Part of a small language model's weights.
Size: 17 layers, width 256, 4 heads of 64, MLP 1024 GELU, vocabulary 1244, 14.1M parameters.
Training: a variant of Muon for these matrices, 7192 steps.
MLP neurons of a small language model. Each row is named by its layer, matrix (up: input weights; down: output weights) and neuron, and shows model dimensions 0-255. Each number is 128 + 24 x the weight over its row's rms, rounded and kept within 0 to 255. Numbers have three digits each.
Before each neuron's rows, "fires in" lists the words (lower case) most often at its 100 highest values on Wikipedia text that the model never trained on.

fires in: "was", "would", "film", "had", "work"
L2.up326:147118118150092123111126144166132129098121132099106104135118117166113146144110148121103105123113129128150093150100102130132150135094140104141147099151177148147136090158141082122107084144122140134126144137166107115148121122104119102144129164188106148114128106101146115097158203144121090100124132137131136146092144113126090088135112132145103125089128121115129128170131117133100115131084142088119114121162065099118149134109176102125101123135131136127116188126151127136120136162125118118117101155111100170119159125154168128161121120139107094111130147170148155160146150192176107130148142146103146147137134134106107164130168111136141141146176118086094069152117108162127115109147110116154147152124184104138125081129164118122136163091132103115132165143169115104153181106111116
L2.down326:110127104134184130126074130111137120164113153126167139142127125102123136138159153109110154180147120130127088093116167131121137109131113102132125131129135117106130148114166141122130136176147140093108157132125143062124150135151134133118103079128132089124090150133115132144132131125122106127129147176143149107130132085133144141123166137109127142118157124125122125127093111213135126110137117112169139134162147140127146141153122187132134115118128155129120132167119113110070130152140147124148106107112124139115074131121119077107100117099152162094104140094084134187096112068118103121107135126122100149117130115115149128160105113104135126129094134116111108164101131124137147148097130139127116124120136133162145144144112154255130132122147154125126092092116126148138149109108123

fires in: "career", "minister", "performance", "itself", "period"
L2.up857:141104131147102102127146111095136149143096167143135129132119135114168119159137129138119099114134145062122150128166123152150173180124142117115148120155133105102139106128115137156136162127079158136136117168138099085122143119175109109126074148102102126128111142107153097136204103136148124115127101117144100145127116165147153117134096151127132119113117122109138068134136138121145153111100128109144169122104134110115165120106124112157076153111140100131124124124144024119114138126145129097135137098133109169130120114088094144127148125122132143152100187137193124121121113144090097144128104156140164092167131130131169117137130107135143119114184099140139123138138097120153167171098159118110140174122141139120109107135091151133130093134125125105125185156128138154096147166124114
L2.down857:143117094116121110139156140132120144144151112131115145138129125115107114167127160161110110081123143080120089087151143157100146193124185139090125135138122100136105117098107159150107190103118130169172098122138127082113127111130133102110116172123137148112123114144159112153159150088142103101164118147143083120098114132118122115127093101088086102143145098118149131145133130119154094115089130143092186131139103123174178154082117118105119133170144097126102154131128137078104150149157163120098149091140136141091135151157107121126151115125113162167174119121131103102162146148126130169104108170133177143141126143134164120137111131121161124126134088132125119150131114114133107106135172138122131127160118154121088161144130100056133117124115120106135146159131120137104111140138080

fires in: "his", "s", "and", "the", "middle"
L12.up878:170151132125107133127159114145121150110168155069131110133140132134106103150109129094118087125139139086120174075136116110118152129093131142117098121156158117124131095089108132126125137098114139107107137100125108123156160116089107175155098098155110079135167126127126130102165125058113154154156159114146158130128118136141149166159136137122097143120115158154111118127088121113128139111101103129175119128131140098135138108125113100197137093133146099158142157116163085185170149130090100140138136135136103119157116119112118119145126142109137117141119147074134119095134148098166154092128116121118148137123140132133146126156090112125162151130124149124092125163112144129094167066133112085127070185099133117109180142122126081155142132145154121128137140171154104127134113163132096
L12.down878:084108122106137097088120170152133138094161142120139131120087158140167094189089146096115118132130160109139132070133133105132129136130116141108113124137133138213127120111114102127100165116113148112078120070114158099145154166135059116110142119123117138120098153141119161141136162142080104143143083111131130138129091144132145124174112145119152153161100150157103135118160133100134119149132067117137135094129124119128105121119080111160163180111138136116174163111087126149143136148129149133177151122120122125142120118102154105137096138105133135132115121090126136155142145114123125105115109164130119152153132129132119154073097137159135110158120139079101132123144109154113169070136134155107107156083153141104140143138153129113121151163154094114141152166120135117110132169122127

fires in: "within", "without", "out", "office", "outside", "traditional"
L2.up475:150108101147107109109132129133118131180106123136089099102122123146133113123171160109141172136106081171127135162117171070178136159119145134098168142067164124100171109083098131114163114096185176138163116118115102138140085120134144114116110140084148105127105095097113127115158141084103115146109125154112159116124151119089091118123072115163088153109154123173148155135119073115148132099151154135165098104136111126138116164138160148148084161153145142125086126136131132077101141106126131118120149157122162146142153157134139128127135168104170147122171137113164164145140143140122093130144140133110157120117148133132129116108110120119157116149133113136167148145101127151099117150116115168144128102119153118154118085131117153126121108125097125092101140127108137135093116105102126
L2.down475:159121086146067139116121098127120143169089161104133095086111122140118112154145165133150188122120069140120134127092175111152149119123178137122142122086126133140161116135116113161147164112176158157131095111111180122117109148192152127128094158124142138127085106207111128104125113114120106123165126143105117170124152146089101107111122132168101171111119128140137145132135094113125114126126110160145122083146114133100102133163094138128129123162137163100130131134120131106128167108124159117110140145100158130116146143099143107125150156100147155107137181097154116129130090138111120133159192104113131084107120093143138090120099103128117163132133125113124106152106157141147135148114140172126116139114166127102131128108127124127106108138148126096143125120134077146116080174117104

fires in: "candidate", "within", "without", "chief", "candidates"
L2.up386:143127122131101105110145150133138113135143137122110128140107102093157110137183135155187128131111161116185100124143165124129140105150141170125106099147106095107193143170111133134137120168149154090096172135132076159172123110126193144127153141118121140119156105152132125137142157148130155106140144126105112131135132106135144126100144109142155110159108126120110139158098170115122157135142146124097121140133117177086136129170153087107121121162165136143053146135152156130081138092158161142102159119111136143151146140110138123117129136137119147147120109166125174159159147125175159114173096134141151094086084123147183150161149179134172144162115187118140092133114136170122119116133135126122105160140147142125095117129116110139117107111124096144158094134128133117129142150137125
L2.down386:099116139089124125119134116100135133110145106142116128142115105153121144155166155121190129118108124124157124134176128093107108101117113130108120108112083122118160119134097162094136139143106143109126135089124087168116151104127102114159151128136116129131167100147126094185137170160081132132100101142146092118139152102157104142125140150141124125133107085082164149133084181099143136145144148162084134129138084134151122119163132085115127104099180135162102128111154118183141130083113189133095141160132139168134116153138146130118142156149150140132120136181159165116112120140115146132112091114084150127161136128117117127116121133145114142123143092134140125106147160142152111116154123133149094154139135136190073124108098110092119123072124135164164088136116090113091142156109161

fires in: "art", "arts", "mining", "medical", "golf", "resource"
L7.up347:112151136115125135110101066108155092116094152150114098139095130148140084127138141159127118133121130114136075149097099118103105127071126100136073124156142128148157094118140156104126156141110073123105108104135139123153132105116143131086105115159181112113095136166116092163138166171148139106195163157112119125133154126097129103117121127146116123147115130107121113131112091159127133106143127143078144177069083126111151116155156133111157119168192104080153121106090144141156156111108139143126122143130111102125120113093119153159119098158138120148155111127143133095112103120108136104115151094107121177148144100133131163091148121100126122129145118141140125137133136089121139089108110126139147113149137130115161118079140165137101156169146144126110124185115108172113114117123088
L7.down347:113144110133094173122159133148144152098129135158083080119174142123119138108117111192123147142101162104167079090125146088115148155153145119128133116131133158135115088152121192100150117128130114107129119072094128105125107124142137161090127123122117164126131131117120123114129107111135153114099143164099117102164127142105120100124153109119133177086143113145154121130178132143131161139127132101110101102118136140089107120122092130136181121052175124149151138120138105130164096090127129139136153124112131169119144151129125143105151122132124170122138113133133116113152106107136131104146151111114134104117109166116137106132092133135105139125183152117122127086148174165129122131103095135088111132132107217119142175150172098155134159085145152131126143111121085152142098161131117

fires in: "the", "zone", "industry"
L10.up345:157151108115089145183093162108123119117121119114156156133147102118116119093115120113094112157127138118148112165150119163140134109141094128110133151126120120134131130093107129164103175144144168135138115161140113136134140130119115145129123084146121116121140154114137140132138121141117111137150103173100109142120102128124166138105152138108151133171182138145098132120147153143122143102152149095124119165123104125107126148109131169152078132096158147151122131160166072130182080070124145117136160133125154076120156128142139165084147123086142173146169117070120143150155129154116076127134103144160082083099098127116151153114131113125169082157123160122124137126164164165121146150172149162092124127132051151121146147122148131095114104136141124094163142121118145121122119135099096
L10.down345:125115146128160125129141104120102146139121115134082135128148148125111083155097127089099127094137106097129113124102122117084110166108137145127151069117122148120179117122126130128143126103105137095117136110162143093147118139105142102101097148090145189114147123131163139129124090157139118183126115121129143167165152172136140095130155103177124147126099117074131140154169146103076154132137134125109182094122167100144153125185129150133124110133116123144123147169134125102123092114156112153071114101136113130135137111109140116124155092111118125101146160150138118131095156108158150113099104131170136143125160138140107142117140075139088134131131083127122088163173111133143170108135104127114145097131150155132092111152148092107137105127139108142161134188125197146124109162112154

fires in: "there", "medal", "died", "age", "oct"
L8.up539:148108142113175127132127166172130123114128118131121095123126145137110145141131126151133103125133163119121151129138123158100141162179143157145133160095157121135110125092116158103083131100125116126148086103152099103117123140108118107144115111162135170164107085155191071122066109125137123175112147144088119108120142137141143135135096121183122089124108124112110118105157125126159120136176112114127182117111126108139086114172096148133098147127167128096081154113123195112109153125112098148143143126105091110103164112119109127119121110113115094170139123094133161100100101118138140127151140106135132146096093120117140119113147117142146104119135116082088158138155106167094114115145088165143128135125147157127082134146107095165141127081148139135108150130075098161164121090142135
L8.down539:134100118138110124126136135160151122099155097113100156128155174155084132180145115130166115121141146144098150085118094136120170130096168127176154125097119114114160157090114096136123103143157159151122104099108115168137098125129158117152134146128162148116157085121144139144100111127188130118096119172151125095179125107145131143154125120128115094100139132176132111147160105148111113149154128113100152119125114103122083098126157146080122136134122179120072170138153107124108112109110154146114094139119146148151126168091106100131131152139115139116142150145080153129104166112150135164120096099115138110115078180132084131118125149104140123092161126112138104127126078118121108180113089126144111126108163124136104120109154106175136102153117117131106131105152087123146163088148142

fires in: "million", "french", "his", "france", "year", "years"
L10.up693:143149094109100166170113120139112089137113128136090129154100129154105122148142122134142136091124124130126135110159141129135187061123121125135163155139127151068099097175145163135139136073162107074158132102123132128103152117155172146139170123121113163117152162074137134111119136119147107120173094127166102098135106120099132135110112157143097139162136130099133072091122125148098105112112133143161110111122100114135077145107139105104124116105095079137118123152115147141123169141107133147144132149161118108125102109102163166159127121150130100140149139094168150168144129140156133110088133113095105146110149131138079147080131103146158109173115105126112105140126155124122067117101089118144136114132121151168104161114138120140138137117150169113190138133121163125136138101145134
L10.down693:106149125118137129159141132148129108120113135164080120110139150140102118118111118132122154119089169181153114158152111079126108121147152110151123200193141131088147107103173122158129095132142113127142129115133158145096117138127146194131113139192126103110143136081097091117154123146128141116132114115068111112105153170116104118133146121107141113126105137088131112130119105142088138134096117149137101103107093131099154120119090108146142078175165124108109148146163112151185137086097150116121137128104173131165120122124108120128138120120129114120120106136152158152095111119132139144147135142128117131129116085152104115126162163127105091078165120134135150127128141101135121104161132117086154182082159128077139141103146140153143130176096128140171120139154164098147135135148102

fires in: "as", "average", "when", "next", "following"
L6.up212:163137104105119117121108111154127128080129112145101151144138114138156082144113118125099177097134137099118141092118128161157138182169127156127113122106188103129106127139111098123125153157126101158155095164134145150095114151134142109097123161119135092127119121109106162113145111140156129149103112096148136154146135113123109147096093122161119117132110144134135104147168122097127102123120144077125100106123139108153126092161102089160087103096140126125167145077145137122092127193095121118118144144112133117098110097150090075078116109127086112111160118076126146158115114087141101158115137081137126147085143105088118089145132097106137125130185147095171072120144126152102099137111146136129122141119164176119144129127121113132118115144111114108098147101110135144142160087144157
L6.down212:110087070119135133117095133116156117155119110065129180120130108122129123157101166107151149140157127146092138111113140148110100157147131143114129121167181143125141153115122131121106143116153165140157093140089174128192133093120145127180118140096138104137148129133093121151114109147148113104149113112101141109189138118158130121108110141091092151133141099138083131142144183120120144147153106089136122139166125143176117113124159112073137173115105161106143127115152085111092116113130075146082143098154164163111104125137147153100173103102109073124126139085106132143095110131125140107108112115144164153122122155084115103161136139092132144145100123183129137135137120155141117152142131108157097127153118141118109139107127143079107121132118139123125150131170166111113119123153128

fires in: "total", "up", "best", "olympic", "age", "largest"
L2.up33:124076107117129158132123100149124139157118081145118142161127146154115107140148103131126154073115086134100077148152118092133095122135140084155119155126144124117145120142135192110132143134129095126140113146152099109124119153129104127141163143147139168173116174119124100114148125118116131115141119136132096152128125149135123122136135123114138159139123119203126107117134134152154145114145132113116165137092144120115085104152172114152155154101131125177137119095104109138111155112095100108109113188106124137141120139171167129134119184142095122113130077120113161132131117180083104138111154152142079116125114130116108137183164122126140170098200118143113090181074128144130125152153122123137131112173134116131137147113162172143102159097113146171128118132160120137102136111088120
L2.down33:111118111108175124130176144119109129152107106120098149162133112122134164094150128179121099133154139131096133113129140144093154133132144100131132125146143122116181127177127184104100113137126126170131093117127146109131148120146118130104127102139137154132098147130127140116146132115155176138169130150133108149127095142102147122092147141139096146088104118205150132096101128103132165108158132094097084163119117133155101147102133127119185142066166092155068156111073071104115159122123113134123132151124107107110149146156122101134086147133103169180144140119147136139125115122137108116147081157128097137117127157140111141128134153086157108111104079173143081133130125127107131140158084101130090122143113137130101119148131123142103130137131115163148168174114131120110124146082115

fires in: "this", "some", "such", "called", "each", "that"
L7.up401:127094120104145145094145108079153135139108114144082131146103118150138107190154107104136107162097120085131179113136136105097133126106117160174093066133151127166108119139117122131136128077140143153126107112116153134095147138147094127166137167124107175092123112133172138089150109147122157162111109152116119124066140126102144152142136117158152124130085142136133140056125157121113135134097105129136102125150093110133124153137157112170193113135104135092145174105110155107147136091140120139139116121127154126095112114085120133142123119101146082125125158090105115134141154140163148140111113163172113146152139175086132103152120094118130148123118129120067139155132091135123154119111126118122108121138136131092155122121112122108126118134126125122082172183134102116084142149140102
L7.down401:124126124133121100173138177103159165111118102134091155140125082137145153146133142077104110132122081143138105120132138124104109117135090092109175127168132088131118117159105091103111069132120138122161135127155192127110135138166096149114130154171156090108151149121135174096114118101115120168128080154128149081125133154102151162113088108122141125117095126111113120119094105186123151103162129149180117103137120146170124140096144119128145118125119102151119111121139162123121094147115129117173115138130124146169134089097104146129090136112173136132146116123100103115144076123126137141157155114112125157108124109153180100113136114131088094085175145154149124135149143138144151161131114154140124115128152153119163135112088152137142126148125117107075167145142083112128118118166139

fires in: "this", "without", "but", "the", "for"
L3.up402:115103148148104127136127166142144151152086092090114137147110109079091109105170102055132137139142155149152122147103135090128144140111095151140149109138132107101130086141088097098130154121125113157074123132126148115133114132140137176133087130139149162147117103134172124140127145115080154130124126169112092122112151130145148152104087101085115145128093132195134151108115109164116103130123136151158095137171109102070103154134166147112172134118120107137130122103129138143119093129129093101152172142148164105121105096088111142157130106111117142137109140119149147148149153133118086135126085099100127135080124166130167135110104106116100143115128125148145095135076128151099140114154130156100113108138152162079155137133110133114100119165126124099096110136081135100120123120109080
L3.down402:106135127129132118120153100158138164127124110109110113152135136154137145166119105173148109141115110083145152118128142140088109118111137097112095116105174130123120129119127157133092122094120149098117118157138155124144143142142097113111159174131076107134113139124102163122117104114148122149117115104131145164140127130126108104145135118150087144141098120133141101110097135119143123102119120099121175111118159153142116139077143104130100102156119129118134122147115142130132106134104116127103157085149124150136116131137168135155129141075160132152116141131151093099127117036125168133168104155115122134112133160170122129183152105128128134135131169080127158128115147105142085133088146096171058122134151092158142148127106139250132111141120134142095152125177143119178106130132139